config.yaml
num_hidden_layers: 11
hidden_size: 256
num_attention_heads: 4
num_key_value_heads: 4
head_dim: 64
intermediate_size: 1024
vocab_size: 4640
hidden_act: "tanh_gelu"
norm: "layernorm"
norm_place: "pre"
norm_eps: 1e-05
positions: "learned"
qk_norm: false
attn_scale: 0.125
bias: "all"
tie_word_embeddings: true
parallel_block: false
init: "normal"
init_std_qkv: 0.0272
init_std_o: 0.0058
init_std_up: 0.0272
init_std_down: 0.0058
optimizer: "muon_variant"
learning_rate: 0.0109
lr_mult_o: 1.45
lr_mult_down: 1.5
beta1: 0.9
lr_head: 0.00707
max_grad_norm: 0.5
warmup_steps: 200
schedule: "wsd"
decay_fraction: 0.781
decay_shape: "linear"
final_lr_fraction: 0.0
batch_tokens: 65536
max_seq_len: 512
doc_mask: true
train_tokens: 438600000
max_steps: 6693
dataset: "wikipedia_en"
MLP neurons of a small language model. Each row is named by its layer, matrix (down: output weights) and neuron, and shows model dimensions 96-223. Each number is 128 + 32 x the weight over its row's rms, rounded and kept within 0 to 255.
After each neuron's rows, "fires before" lists the tokens most often just after its 100 highest values on Wikipedia text that the model never trained on.

L8.down764 [217 107  97 146 149  78 147 127  58 104 144 133 135 150  99 152 137  94  87  49 123 151 136 151 140  87 132  94 104  97 128 150  63 138 101 121  80 131 108  70 133 146 153 153 167 160 104 167  98 151 154 142  75 103 127 165 183 118 111 151 121 110 110 120 115  94 143 101  87 124 166 149 139  82 126 119 143 120 164 114 202 175 158  73 107 194 100 147 193  97 105 188 163 143 106  77 131 142 124 115 176 123 140 120 163 142 139 145 163  71 120 114  99 146 117 154 135 113 129 131  91  79  89 120 137  70 130 175]
fires before: "2", ",", "1", "4", "3", " Illinois"

L8.down597 [146 152 123 181 139 117  48 172 175  99 120  93 109 180 148 141  92 103 141 139 108 125 140 152 123 151 119 165 148 154 146 119  62 122 156  90 107 127 158 174 200 103  87 129 132 162 134 115 168 142 109 130  81 180 135 160 111  76  76 166  92  65 179 151 164  91 145  68 149 126 144  86 121  94 131 141  93 169 122 128 105 101 118 178 125 104 192 183 107 153 112  83 103 190  77  50  98 117 120  74 114 113 113 145 120 183 113 172  93 153 129 127 103 126 121 111 108 135 115 146 114 106 125 156 124 125 113 178]
fires before: "7", "4", "1", "5", "8", "6"

L5.down119 [148 113 124 117 124  93 128 163 130 132 162 138 138 119 173 114 101 187 139 138 178  93  81 132 157  87 155 162 109 134 117 174 206 116 109  85 143 171 137 154 134 131 123  99 152 131 161 137 121 105  92  96 140 174 167  86 180 112 158 111  90 134 141 146 165 135 124 104 159 138 143  94 112  77 109 140 141  72 132 157 127 116  93  94 157 176 110 104 130 150 153  28 175 187 124 152  86 113 113 162 185 109 171  76 121 124  86 113 146 158 149 159 158 140  93 192 166  83  58  83 143 115 187 141 133 155 127 100]
fires before: " ", "8", "6", "7", "9"

L7.down871 [113 118 119 144 209  98 177 189 117 161  81 135 125 177 112 188 191 135 145 110 157 130  92 142 139 153 130 119 123 150 126 107 171  90 136 118 145 154 118 123 143 124  99 167 181 120  79 113 121 114  62 129 115 113 110 152  98 185 105  81 120  87 145 166 115 130 144 185 159 115 142 125 149  45 149 107  45 161 117 133  77  86  97  92 161 175 100 111 155  90 102 178 117  72 140 133 146 127 141 111 140 132 131 133 106 140 126 120 137  95 115 138 140 107  76 121 140 131 110 118 138 156 105 125 120 110 150 174]
fires before: " ", " −", " —", " .", " +", " Hard"

L7.down667 [182  97 100 144 171 131  93 131 146 185 130 126  98  77  64 121 133 177 154  88 165 135 122 102  87  92 167 160 154 165 188 112 188 121  82 133 119 110 134  82 169  87  82 205 130 121 158 109 108  90 171 107 126  96 126 128 168  90 110 102 114 159 164 105 114 158 125 151  98 139 107  72 122 138 121 110 119 139 111 138 154 109 109 115 115 121 102 124 159 174 105  95 114 106  65 103 137 153 107 123 142 135 137  76 139  66 122 172 102 128 118  85 164 106  62 126 140 113 130 141 144 131 188  94 126 195 136  93]
fires before: " |", ".", ";", "–", "les"

L8.down489 [106 112 133 125  85 106 144 105 108  82 109 142 104 144 148 151  97  69 163 124  75 186 158  88 160 111  76 151 100  79  82  63 104 165  92 128  94  91 131 149 162 161 122 140 129 153 167 181 137 134 123  59  83 135  64  84  75 127  65 128  93 120 108 112 102 159  74 130 131 114 194 143 109 152 126 155 136 141 122 171 146 156  94  97 175  87 138 110 127 156 109 108 162  86 107 159 135 184 129 145 166 133 135 105 112 138 144 106  98 132 143 161 103 168 117 137 132  77 138 152 139  68 127  84 154 151 159 209]
fires before: " |", " |\n\n", " by", " |\n"

L8.down698 [112 121 161 109 160 181  82 109 145  91 172 157  66 111 110 159 106  97 116  54 131 100 156 140 127  92 113 105 133 154 171  80 111 150 141 119  90 141 121 138 138 154 104  84 110  88 121  99 144 126 125 134 163 156 122  83 185 125 104 200 168 151 102  72 175 149  83 157 198 127  88  92  69 158  99 103 179  78 106 152 105 116 104 162 146 113 144  99 159 168  61 186 126 196  96 132 136 126 137 175 148  57 106 123 153 124 139 161 181 135 167 138  99 184  75 109 153  94 108 127 115 103 128  94 140 171 120 127]
fires before: "1", " ", "2"

L8.down90 [129 155 104 110 137 179 101 146 113 102 154 121  98  91 159  96 171 141 104 117  90 159 158 102 167  96  99 158 116 152 127 148 118  74 144 115 124 175 136  77 118 105  91  93 149 110  95 100 156 150 118 112 176  81 105 139 158 153  83 180 178 110 169 106 150  92 141 139 153 135  98 131 134 133  83  72 163 130 104 187 186 151 130 103 188 129 114 145 140 133 142  59  82 164 142 136 149  83 119 153 134 113 208 141 142 121 144 150  36  94 195 155  99 164  97 101 118 111  81 170 138 172  65  81  97 186  84 112]
fires before: " "

L7.down492 [193  85 111 134 138 197 129 103 128 130  79  69 202 189 163 113 144 148 150  65 165 134  79  84 120 138 115 137 175 171  80 130 123  93 192 133 175  44 100 157 125 126  98 121 150 150 134  84  85 130 131 117 117 136 135 143 122  92 138  88  99  95  76 145 157 123  66  72 166 133 125 135 166 184 133 161  97 154 129 118 197 155  80 137  86 119 168  97 182 114 144 171 134 227 117 141 152 146  90  91 154 115 148 132  54 146 138 117 128 129 133 125 135  97 103  95 155  90 149 106 154 113 141 141 102  78 119 135]
fires before: "0", "1", "4", "3", ")\n", "2"

L8.down603 [128  90 153 118 127 135  77 154 122 119 126 120 132 135 118 173  66 124 158 147 111 101 145 147 125  92 116 189 132  90 110 117  97 112  74 100 132 156  79  86 116 168  79 136 168  59 132 150 125 108 137  99 165 140 189 102  85 153 156 154 138  88 187 151 126 153  82  89 177 119 192 131 143 181 142 181 183  84 136 116 182 178 131 153 194 182  96 114 144 167 107  78 163 132 151 146  91 145 120 162 112 169 118 164 120 147 120 108 104 118 157  98 121 137  69 141  91  93 171 105 116 113 126 130 126  88 146 178]
fires before: "1", "2", "0", "4"

L5.down435 [172 142 169 111 117  76 165 162 104 174  92 123  90 102  80 121 185 135 145  87  77 171 116 123 173 111 102  98 136 100 123 134 145 128 158 124 153 100  88  78 119 151 136 149 145  93 141 120  72 135 130 169 144  87 136  85 178 151 160 152 136 112 145  93  96 129 142 163 112 154 128 151 124 111 110 144 133 131 115 166 111 109  99 100 160 182  78 119 121  98  81 125 155 137 143 159 115 104 192 103 174 150 132 110 141 129  82  98 153 173 139 154 159 161 111 154 182  50 143 111 147 177 164  97 132 174  76 162]
fires before: " ", "2", "1", ",", "0", "9"

L2.down231 [122 130 109 118 154 138 109 141 138 129 112 149 149 111 165  88 143 139 180 163 121 126  57 124 125 171 125 178 126 167 104 112  96  78 120 154 113 168 133  96 195 141  60 190 101  93 126 138 140 118  94  91 135  75  70 131 115 186 130 142  80 149 119 174  96  76 107  96 144  71  56 113  95 129  95 135 153 125 148 191 134 111 144 147 147  87 141 147 164 102 128 188  93 141 185 152 135 123  87 116 210 102 116 167 124 133 122 109 101 131 100 124 133  96 165  99 149 212 126 134  86 120 140 165 125 141 165 117]
fires before: " ", " (", " in", " |"

L8.down927 [185 112 138 115 139 108 118 163 105 103 121 104 120 101 166 140 107 144 117 102 116 158 186 120 122 154 105 154 111 165 106  94 148 161 146 138 161 130 138 165 133 167 148 100 147 185 142 153 100  88 188 114 108  91 141  99  79 149 116 128 130 130 102 180 104 121 171 172 158 138 139 138 111  71 138 207 122 107 174 136 160 139  72 147 118  84 118  91 125 105  83 144  66 144  88 100 119 153 166 109 155 118 168 153  47 146 126 115 103 115 136 103 114 178 136 128 114 147 140 169  99 111 133  71 138 157  78 124]
fires before: "1", "2", " June"

L7.down466 [ 71  68  97 137 151  76 146 143 116 141  79 115  52 201 126  89 113 106 155 137  83 189 144 127 122 135 179 124  93 134  83  78 129 176 132 112 119 142 122 122 163  93 112  62 144  94 125 142 191 155  91 202  80 177 139 121  94 178 144 123 134  93 159 152 141 175 182 114 125  98 129 115 129 144 127 112  88 126 140 175  95 166 118 160 107 190 138 153  99 114  94 131 165 127 105 114 117 152 131 167 113 120 161 141 100 102 109 101 153 122 106 107  98 101 122 119 115  92  93 104 153 185 153 166 113 110  75 159]
fires before: " ", "tern", " —"

L8.down213 [118 115 158 120 186 141 146  86 124 148 155 110  83  60 137 127 130  65 114 203 101 149 111 101 168 132 135  96 104  96 160 136 101 131 110 200 106 156  50 145 121  99  94 126 161 183 147 129 122 185  94  97 174 149 208 101 193 144  96 148 184 168 155  53 118 126 126 146 162 123 131 155 171 101 114 123 141 125 153 152 119 194 103 148 163 104 138 140 108  77  98 144 116 147 125 138 136 111 156 166  82 150 104 116 100 155 162 149 118 111 127  98  92 133 156 113  91 110  88 138  72 142 110 118 146 147 110  57]
fires before: "5", "2", "6", "9", "1"

L8.down286 [ 59 142 110 190 104 117 155 114 102 115 134  85 109  43 130  95 155 126 145 134 135 121  75 139 118 177 133 140 188 161 121 133 105 123 113  75 122  87  90 187 116 158 128 135 165 139 138 112 138 140 170 113 133 123 152 138 113  59 128  98 134 185 172 105  81 136 170 120 116 114 160 178 127 153  68 120  85 190 106 166 144 141 173  96 141  98 121 115 118 104 131 121 172 152 115  99 129 190 134 106  99 176 131 123 109 167 155  94 129 185 133 119  90 154 190 147 107 134 142 122  87  78 186 101  65  70 107 101]
fires before: "9", "8"

L8.down55 [120 183 124 144 157  87 164 134  70 149 106 154 190 129 167 149 170 164  79 120 164 109 114 118 197 168 112 155 119 149  75  89 150 116 100 154 162 154 107 132  94  93 127 130 120  91  60 152 180 120  94 143 124 160 151 144 130 158  82  97  48  76  88 111 167  76 171 158 102 170  88 104 116 158 154 105 170 155 125 148  92  95 170 154 176 120  93 172 147 138 159 107 140 108 144  80 176 153 166  81 169  86 142 138 110 138 154 140 108 147  51 128 141 115 151 123 131 166 129 100 142 183 140 120 136 143 179 110]
fires before: " of", ",", ".", " in", "==\n", " and"

L8.down1022 [160  60 144 172 158 108 103  83 155 115 158 108 155  98 138 158 111 112  86 234 185 112  95 127 188 166 156  89 119 169 158  92 148  71 114 124 118 160  90 117 124 180  86 118 133 133  89 136 140 101 128 165 116 144 206 142 135 108 112 151 169 128 133  60 145 141 136 157  79 107 121 169 121 158 161  33 112 131 137 156 162 125 124 105 132 119 135 119 148 128 163 178  87 147 109 102 149 180 133 138 143  98 110  85 112 146  91 103  95 155 189  68 102  94 106 143  56 117 158 134 122 147  97 159 137 110 202  98]
fires before: " |", ".", ";", "-"

L7.down843 [163 109 124 124 144 151 131 163 110 132  95 157 132 158 113 172 154 131  84  99 136 151 108  85  98 133 137 134 109 176 152 122 104 106 147 165 153 148  80 168 120 131 109 124 113 120 110  94 105 149 198 146 117  99  85 114  67  97  50 134 151 172 145 173 180 137 120 143 152 130 139 152  89 147 167 164  78  74 188 146  76 143 162 154  79  70 135 128  93 149 155 135 139 115 155 145 109 155  85 179 129 130 187 123  95 101 123 157 109 144 185 130 117 181  91 128  83 107 171 132 103  77 146  66 101 149 135 109]
fires before: ",", "1", " that", "8", "7", "3"

L7.down387 [ 76  95  88 154 132 197  89 113 181 178 110  85 133  90 185 133 133 118  84 118 186 142  75 146 165 159 139 123  74 126 128 148 113 132 168 139 182 151  84  75 108 126 191 124 133 126  62 123 166 168 117 154 135 132 104 114 121 162 103 135 158 117 137 116  92 136 137 142  93 138 130 141 124 131 110 122 171 153 122 141 123 161  88 142 100 101 113 145  77  64 172  84 172 143 152 135  97 122 137  72 158  67 134 125 106 128 132  85 172 120 129 154 165 213 120 140 177 168  93 145 105 150 105 119 134 143  81 173]
fires before: " |", ".", ",", " |\n"

L2.down384 [110 115 122 168 109 123 109 145 119 111 110 137 157 109 140 120 133 175 138  84 130  95 128 118 153 117 121 141 125 149 109 108 146 186 105 126 122 114 148 127 116 105 118 107 133 110  69  65 134 143 151 139  88 128  80  63  60 106 103 157 122  99 170 116 131 141 158 154 106 162 174  42 146  99 133 149 171 121 145 148 142 137 113 100 165  93 112 187 123 114 138 128 107 178 170 156 155 171 133  96 157 149 135 116 171 142 139 112 102 111 146  84 116 157  45 170 147  74  91  91 129 127 149  84 143 153 111  86]
fires before: "|", " |\n", "\n", " |", "R"

L7.down257 [166 107 118 129 103  77 138  86 121 119 184 118 163 162 131  87 174 157 116  97 126 158 115 186  97 144 133 183 151 186 131 154 109  97 160 179  94 157 140 132 110 159 102 139  93 135 104 166  67  91 118 141  74 142 148 124 165 136 140  98 149 119 164 140 157 107 159 142  95  94 121 102 131 159 129 109 139  99 109 154 102 105  89 201 127 130 197 171 198  95 145 141 125 153 243 167  71 106 147  63  95 105 144  65 159 115 100  99 130  80 122 142 113  87 125 115  64 166 144  62 145  92 118 106  95 104 141 159]
fires before: "1", "2", "0"

L8.down609 [140  95 103 141 203 110 143 102 154 137 129 127 108 112 160 149 116 149 125 107  94 104 128 131 125 159 138 111 157 143 109 139 130  72 105 137 202  93 159 179 143 134 115  91 124 159  89 118 147 144 194  78 104 142 123 102 142 110 151  74 101 128 127 105 205  87 159 111 149 157 119 169  94 112 185  86 122  92  85 119  70 119 124 171 108 119  96 161 228 129 164 112  82 165 109 123 151 131 170 143 134 154 128 106 121 133  60 127 173 148 104  93 110  94 140 108 108 117 132 102 136  89 163  88 129 108  58 106]
fires before: "1", "9", "2", "3", "5", "4"

L2.down844 [137 121  64  95 140 154 115 152 128 189 145 132 116 179 126  61 102 104 151 154 124 133  99  84 101  85  41 125 136 168  83 131 131 201 148 158 132 113 123 132 146 136 184  52 107 146 113 141 134 160 137 169 165  91 155 165  95 122 161 158 130  90 136  85 140 130 119 174 188  54 128  84 161 159 132 152 115 136  77 123  88 145 122 138 149 136 141 180 128 129 102 128  79 164 114 164 123 191 171 134 159 154 102 133 175 188  62 113 132 207 158 163 140  83 103 131  95 127 125 124 111  95 158 124 104 145 120 173]
fires before: " |", "N", " (", "G", " C", " Ros"

L8.down687 [141 109 115 125 195 118 133 165 122 108 122 119 126  83  80 189 142 101 119 134 101 106 175 143 115 136 148 140 114 146 123 166  77 151 100 119 112 152  68 133 123 171 139 148 132 135 133 100 126 120 190 169 115  95  94  57  78  89 149 160 130 119 128 135  95 166 172 111  57 159 120  91 105 138 164 146 102 139 143  40 130 138 156 159  97  85  91 123 142  61 179 140 170  38 154 130 130 172 149 194 170 135  94 128 143 150 117 192  89 164 133 143  97 156 109  98 166  94 172 128 147  75 120 149 161  69 147  91]
fires before: "2", "1", "3", " "

L8.down579 [142 155 170 106 145 179 123 113 115 108 160 131 157 166 108 119 104 162 112 114 145 100 125 124 119 119 200 119  57  79 140 138 147 103 135 166  88 121 144 107 101  62 173 150 119 101 107 138  83 132 117 109 109 112 134 126 165 177  42 119 134 136 168  83 177 130 128 122 186  87 153 132 132 120 127 150 154 151  82 133 112 121  76 119 139 149 111 139 130 170 114 161 124 223 142 110  82  66 135 142 139 105 113 165  79  92 155 123 125 119 162 173 116 135 131 124  45 148 139 164 117 101 115 179 171 100 129 127]
fires before: "2", "1", "3", "4", "0"

L2.down614 [147 130 109 144 143  81 129 118 176 133 142 105 120  95 168  80 127 197 127  99  99 193 157  25 112 141 115 104 117 146 130 182 105 138 121 129  64 137 137  97 175 158 160 167  84 153 142 131 116 165 149 117 177 105 143 147 127 148 117 151  97 128 147 121 175  99 169 112 176 201 139 129  93 137 181 118 101 137 151 137 113 103  87 125 121  79 153 125 110 155 106 141  85 144 152 136  84 105  70 133 191 126  96 160 147 158 104  86 129  94 146 114  77  94 115 176 136 125 131  21 133 139 108 170 114 131 111 134]
fires before: "-", " in"

L7.down958 [144 155 198 107  50 100 162 103 100 108 149 138 179  98 132  76 130  65 194  81 112 129 130 126 158 146 116 130 155  82 136 117  63 105 168 172 127 146 168 143  79 129 146 172 123  91 132 143 149 104 120 139 153 167 134 108  82 135 156 150 120 138 177  62 118 152 129 123 112 154 141 139 143 139 104 143 124 157 153 126  73 174 162 111 122  71 126 142 172 103 141 130 147  91 145 112 105 143 133  71 115  62  98 124 148 125 131 118 112 135 148 116 157  57 116 181 182 139 197 127 181 187 143 151  88  61  97 201]
fires before: "–", ".", "0", "6", "ate"

L8.down532 [122  95 165 108 143 203 109 139 142 168 162 162  98  49 127 165 150 143 100 166 162 124  99 131 144 187 110 140 113 125 159 152 106 172  83 169 134  91 110  78 105  99 135 118 102 148 146  78 125 141 103 134 104 124 157 133 142 165 160 113 117 128 159 104  99 126 168  79 108 131  90 121 131 171  72 164 116  71 102 122  79 137  78 144 119  82 198  84 152  72  65  94 116 140  88  91 138 139 125 118 142 112 119  92 109 127 130 139 116 147  73 116 153 135 117 122  95 123 166  94 230 117 136 102 141  53 168 122]
fires before: "2", "0", "5", "1", "4", "3"

L2.down558 [120  96 149 136 103 131 146  97 120 156  99 150 144  84 106 124 118 194 123 127 187  98 191 175 120 123 157 150 124 162  97 100 145 153  86  87 150 128 135 152 106 128 161  98 123 105  67 142 139 168 190 112 119 135 167 116 160 146  81 117 139 199 133 175 113 111 122 174 156 101 151  39 117 137 153  98  60  86  44 136 167 118 115  94 142 106  98 137 163 113 167  90  79 128 146 140 131 100 127 103 116 116 141 139 127 154 135 147 132  93 152 103  93 144 165 143 131 149 127 150  85 104 184 112 127 182 147 175]
fires before: "|", " ", " |", "2"

L7.down662 [ 86 116 175 182 103 108 133 118 177 178 136 167 141 214 195 148 193 107 131  96 155  95  56 117 107 122 110 176 123 163 186 117 127 170 122 146  89 104  54  98 203 115 190  79 141 122 147  80 141 121 106 105 129 134 119 122  83 131 103 126 116 143 174  91 111 150  81 156  98 115 105 136 157 109  74 177 113 187 122 143  87 137 150 100 116 124  84 128 135 199 168 129 130 139 123 179 159 198 157 137 131 126 147 103 121 136 159 125 119 120 159  97 152 147 125 147 149 167  51  71 148 152  84 146  79 161 147 106]
fires before: " |", "%", " |\n", "″N", ":", ")\n"

L7.down742 [150  99  97 164 115 135 159 125 188 202 160 110 124 171 134 135 140 141 157 131  94 116 146 139 133 111 140 146 106  98  81 159 153 121 163 155 137 140 167 134  93 143  93 138 127 119 104 160  89  70 114 137 155 117 154  92 174 165 112 154 151 164 149 122  79 125 135 108 132 104 168 127  68 167 180 127 123 114 135 169 121 101 115 130 141 119 133 120 119 180  98 103 126 105 183 179  62 187 145  99 112 166 115 147 125 161  96  92 140 191 173 162  64 138 141 198 166 109 115 140 136 155  94  89 140 109 116 105]
fires before: "1", "2", " "

L7.down688 [188 113 148 157  98 155 114 138 133 191 170 123 155 159 118 100 138  96 129 128 124  81 118  83 135 182 123 118 172 102 106 107 136 116 170 152  93 137 102 106  66 102 161 129 145  96 122 127 128  93  84 176  68 140  88 161 106 137 127 137 119 120 131 124 116 137 146 117  98  97 102 157 113 167 119 124 153 169 116  94 199 120 128 110 162 108 164 120 136 137 120 183  88 110 148 132 116 186  86 133 102 166  90 116 182 188 140 119 108 137 139 141 147 162 101 156 163 109 103 122 144 122 147 139 111 129 133 126]
fires before: " |", " (", ","

L5.down470 [152 112 142 154 102 136 131 129 143 152 138 141 162 153  97 136 101  99 201 115 170 123 150 142 128 135 122 106 155 132 136 144 143 148 173 131 134 130 117 171 160  77 116  88 121 117 118 129 118 108 137 121  76 100 144 104 109 163 156 138 156 120 144 140 104  89 151  94 193 149 112 102 108  50 173 141 169  87 143 147 133 168 109 200 143 130 117 122 160 137 105  57 156  99 116 103 110 165  66 132 124 114 143 115  82 151  79 174 108 119 156 165  88 125  61 183  74 182 100 115 130 145 189 122 140 113 141  92]
fires before: " ", " |"

L8.down991 [145 138 122 160 150 115 110 132 165  65 140 169 139  83 111 106 128 170  91 156 146 128 149 188  84  41 134 136 141 127 149  92  99 117  94  51 145 150 123  55 147  95 156 173 151 149 113 142 128 100  88 108 146 120 148  99 109 135 196 175 147  71 114 151 150 168 147 114  52  82  96  93 210 110 174 159 148 139 111 104 110 153 141 109 136 174 113 170 131 109  91 119 155 135 121 170 125 120 129 133 150 160 141 124 132 198  50 150 124 183  68  92 127 100 112 155 140 148 151 101 131 122 112 163  99 103  92 114]
fires before: ".", "0", "5", "1"

L8.down950 [151 133 133 118 129  80  83 149 168 111 139 135 122  89 129 111 143  58 135  70 127 117  66 127 112 184 188 179 115 123 122 114  85 156 100 169  92 118 138 113 133 151 176 137  46 116 111 110 129 134 120 144 136 106 146  77 118 120 109 139 176 123 206 171 115 114 146 105  93 122 128 137 165 116 185 165  68 118 106 158 159 153 170 130  81 125 135  52 126 199 175 145 130 162  63  98 162  86 125 169 127 144 134 174 151 107 141 163 129 157 155 130  56  98  74 119  96 143  84  81 110 128 111 177  69 159  99 142]
fires before: "-", " the", " of", " "

L8.down269 [122 136 106  35  86 102 118 133 158 135 114 139 133 108 113 147 108 183 138 122  75 160  88 110 144 121 109 117 163 113 128 162 141 114 163 132 180  86 121 125 118  78  78 102 192  94 112 128 147 145 165 159 119 182 146 159 190 101 133 116 126 138  44 133 120 160  79 137  90 105 165 121 165 149 208 117 112 104 156 114 150 176 137 163  89 172 124 203 156 193 130 114 134 166 150  82 106 130 157 122  90 137 145 120  73 101 114 117 165 183 131 110  99  91 141 136 117 142  88 130 133  94  92 102 161  56 157 138]
fires before: "4", "3", "5", "6"

L8.down600 [111 122 143 140 133 128  81  87  93 138 127 191 146  98 120  99 148 119 120 150 157 143  74 113 124 158 145 141  92 105 136  95 126 139 133 103 141  88 181 135 122 149 195 118 120  99 111 114 116 109 153 116  93 150 104 206 146 100 144 171  99 119 160 172 142 126 140 151 140 109 116 128 113 158  79 120 126 133  75 122 134  70 174  76 116 123 134 126 146 168 166 102 146 109 174  50 107  81 129 115  92 137 153 147 136 165 116 145  21 126 119 115 163  80 182 185 133 154 117 143 110 100  83 165 159 103 115 157]
fires before: "1", "2", "7", "6", "0"

L8.down447 [ 81 138 125 119  88 104 126 150  71 122  83  81 146 134 134 137 102  93 128 128 134 159 115 149  91 155 127 145 139 131  77 137 119 120 128  89  68  64 129 138 129 106 148 162  80 151 123 149 115 116 127 105 183 141 160  47  97 176  98 139 129 131 129  75 125  97  98 115 186  82 137 114 137  88 153 164 136 174 151  52 153 135  76 113 134 121 136 127 178 174 137 101 132 175 158 149 113 184 169 106  58 138 147 140 137 197 110 125 122 171 194 108  87 175 142 126 117 170 115 146 125 100  97 139 108  80 110 102]
fires before: "1", "2", " ", "-", "6"

L8.down663 [136 170 110  94 172  94 132 127 110  83 160 115 188 145 126 156 121 119 113 135 103 117 127 134 113 140 134 118 166 102 132 116 167 121 130 209 147 151 137 115 185  70  99 111 162 133 124 126 132 147 184 103 130 128 121 155 129 125  82 160  91 156 117 202 131 143 108 131 189  97 109  47 125 158 130 101 148 211 134 122  97 191 112 103 101 191  95 111 163 132  88 127 130 144  84  79 111 139 128 129 158 185 104 119  88 163  93 155 100 106 228 124 118  93 125  85 135  75 106 110  80  89 176 122 112 120 158 138]
fires before: ",", "6", "5", "1"

L7.down459 [102 161 154  83 124 160 105 180 146 123 195  85 111 135 184 135 122 143 176  91  74 121  60 110 138 148 153 165 121 136 165 157 137 122 122  61 193  84 129  69 148 141  82 142 101  64 124 140 145 108 167 120  88 109  76 140 172 137 132 164  60 140 105 167 110 135 169 119 123  99 136 154 137 132 104 176 101 143 179 137 140 101  83 125 136 168 169 159 102 137  85 158 163 140 111 104 129 140 109 101 129 129 121 104 171 118 182  87  79  76  99 142  57 130 110 127 159  64 126 114 123  90 164  98 128 138 109  67]
fires before: "1", "0", "2", "3"

L5.down96 [190 150  88 145 109 129 134 155 160 160 104 143 153 128  87 145  92 129  86 151 165  96 184 155 185 139 103 121 137  97 159  86 104 168 131  62 167 174 161 122  76 181 158 106 105 131  74 121  73 149 122 166  85 131 137 128 106 129  96 112 135 122  80 137 121 121 144 144  83 149 129  95 115  96 131 109 130 115 194 101 189  91 139 121 124 119 139 140  93 139 107 116 103 121 110 122 139 107 112 122 138 162 163  74  51 101 175 176 158  56 158 150  84 154  89  94 122 152 105 121 101 129 164 152 133 163 123  92]
fires before: "1", "2", "{", " (", "t"

L7.down876 [ 93  81 118  86 130 139  67 140 146 104 155 123  83 118 196 154 146 188 101 131 117 120 141 193 111 165  89 148 176 143 109  91 121 156 105 112 111 122  75  91 190 152 129 121  95 154 100 142 142 159 177 138  70  94  98 149 178  90 128 145 153 131 138 110 109  82 123 135 181 114 114 117 116 127  99 113 148 157 146  93 118 146  83 135 143 149 135 161  82  90 162 140 151 151  71  86 162 102 119  83 181 170 142 159  63 107 137 184 121 103 124 110 118 128 173  60  79 127 155  99 100  33 178  74 100  50 161  92]
fires before: ",", "1", "2", "5", " |", "0"

L5.down579 [105 116 107 133 107 108  60 135 107 108 136 115 168  93  85 124 100  97 141 156 145 142 153 146 153  94 168 132 125 145 105 139 104 109 136  42 144 183 151 146 125  70 203 171 127 121 135 116 120 140 115 112 121 170  71 119  71 134 161 131 130  66 110 156  73 105  87 146 173 165 109 151 109 146 160  70 130 136 166  92 148 170 139  99 117 136 131 127 210  92 124  97 164 131 125  73 136 134 165 143 124 170 157 150 111 137 114 167 161  71 139 120  97 114 125 176 100 136 204 138  89 117  95 138 142 107 132  91]
fires before: " ", "0", "2", "1", ","

L5.down760 [104  94 103 136 150 149 142  63 155  76 124 123 169 134  98 164  99 136 117  94 131 132  76 126 100 181 140 193 180 166 103 114 142 122 144 105  87 176 139  99 132 191  99 118 135 137 143  80  58 135  95 151  98  92  73 161 116 113 142 133 120 138 139  91 106 143 128 145 122  78 115 163  79 167 167 123 132 162 130 108 175 121  89 159 172  86  95 151 153 173 158 123 137 115 143 121 189 206 128  96 163 116  97 100 198 115 122 122 147 169 126  99 152 120 108  72 139  89 145 119 121 102 126 126  99 161 117 137]
fires before: " |", "–", "6", ".", ","

L8.down675 [167  74 107 155 219  58 101  57 184 148 123  82 104 106 188 153  81 138 154 168 145 165 142 135 103  76 145  81 141 139 143 133 136 137 144 104 131  98 123  96 117 137 124 114 140 145  92 108 144 144 135 126 109 139 151  82 142 160 122 109 128 136 148 133 129 120  96 140 112 143  89  84  90 114 106 115 115 146 121 197 164 119 118 103  86 164 123 154 142 140  73 137  78 165 110 128 154 154 112  92 136 131  95  52  84 100 118  75  63 124 165 131 102 100 170  88 156 102  92  94 110 182 130 111 107 211 105 227]
fires before: "4", "8", "5", "9", "7"

L8.down479 [127 174 133 118 101  84 124 124 164 159 139 100 111  62 134 141 138 148 134 109 177 171 117  87 129 156 160 144 149  74 145 120 118 197 117 133 166  87 115 131 124 108  93  90  91 117  97  82  82 118 130 153 118 102 168 144  80 162 182 151 112 156 134  94 128 151 146  92 127  87 150 144 119  55 162 163 155 194 145 152 136 155 118 135 111  94  94 119 112 142 107 122 143  90 115 123 145  93 128 110 151 169 114 116 104 161 116 123 105 198 145 149 173 192 177 108 185 117 114 116  90 137 167  88 220 102  49  92]
fires before: "1", "2"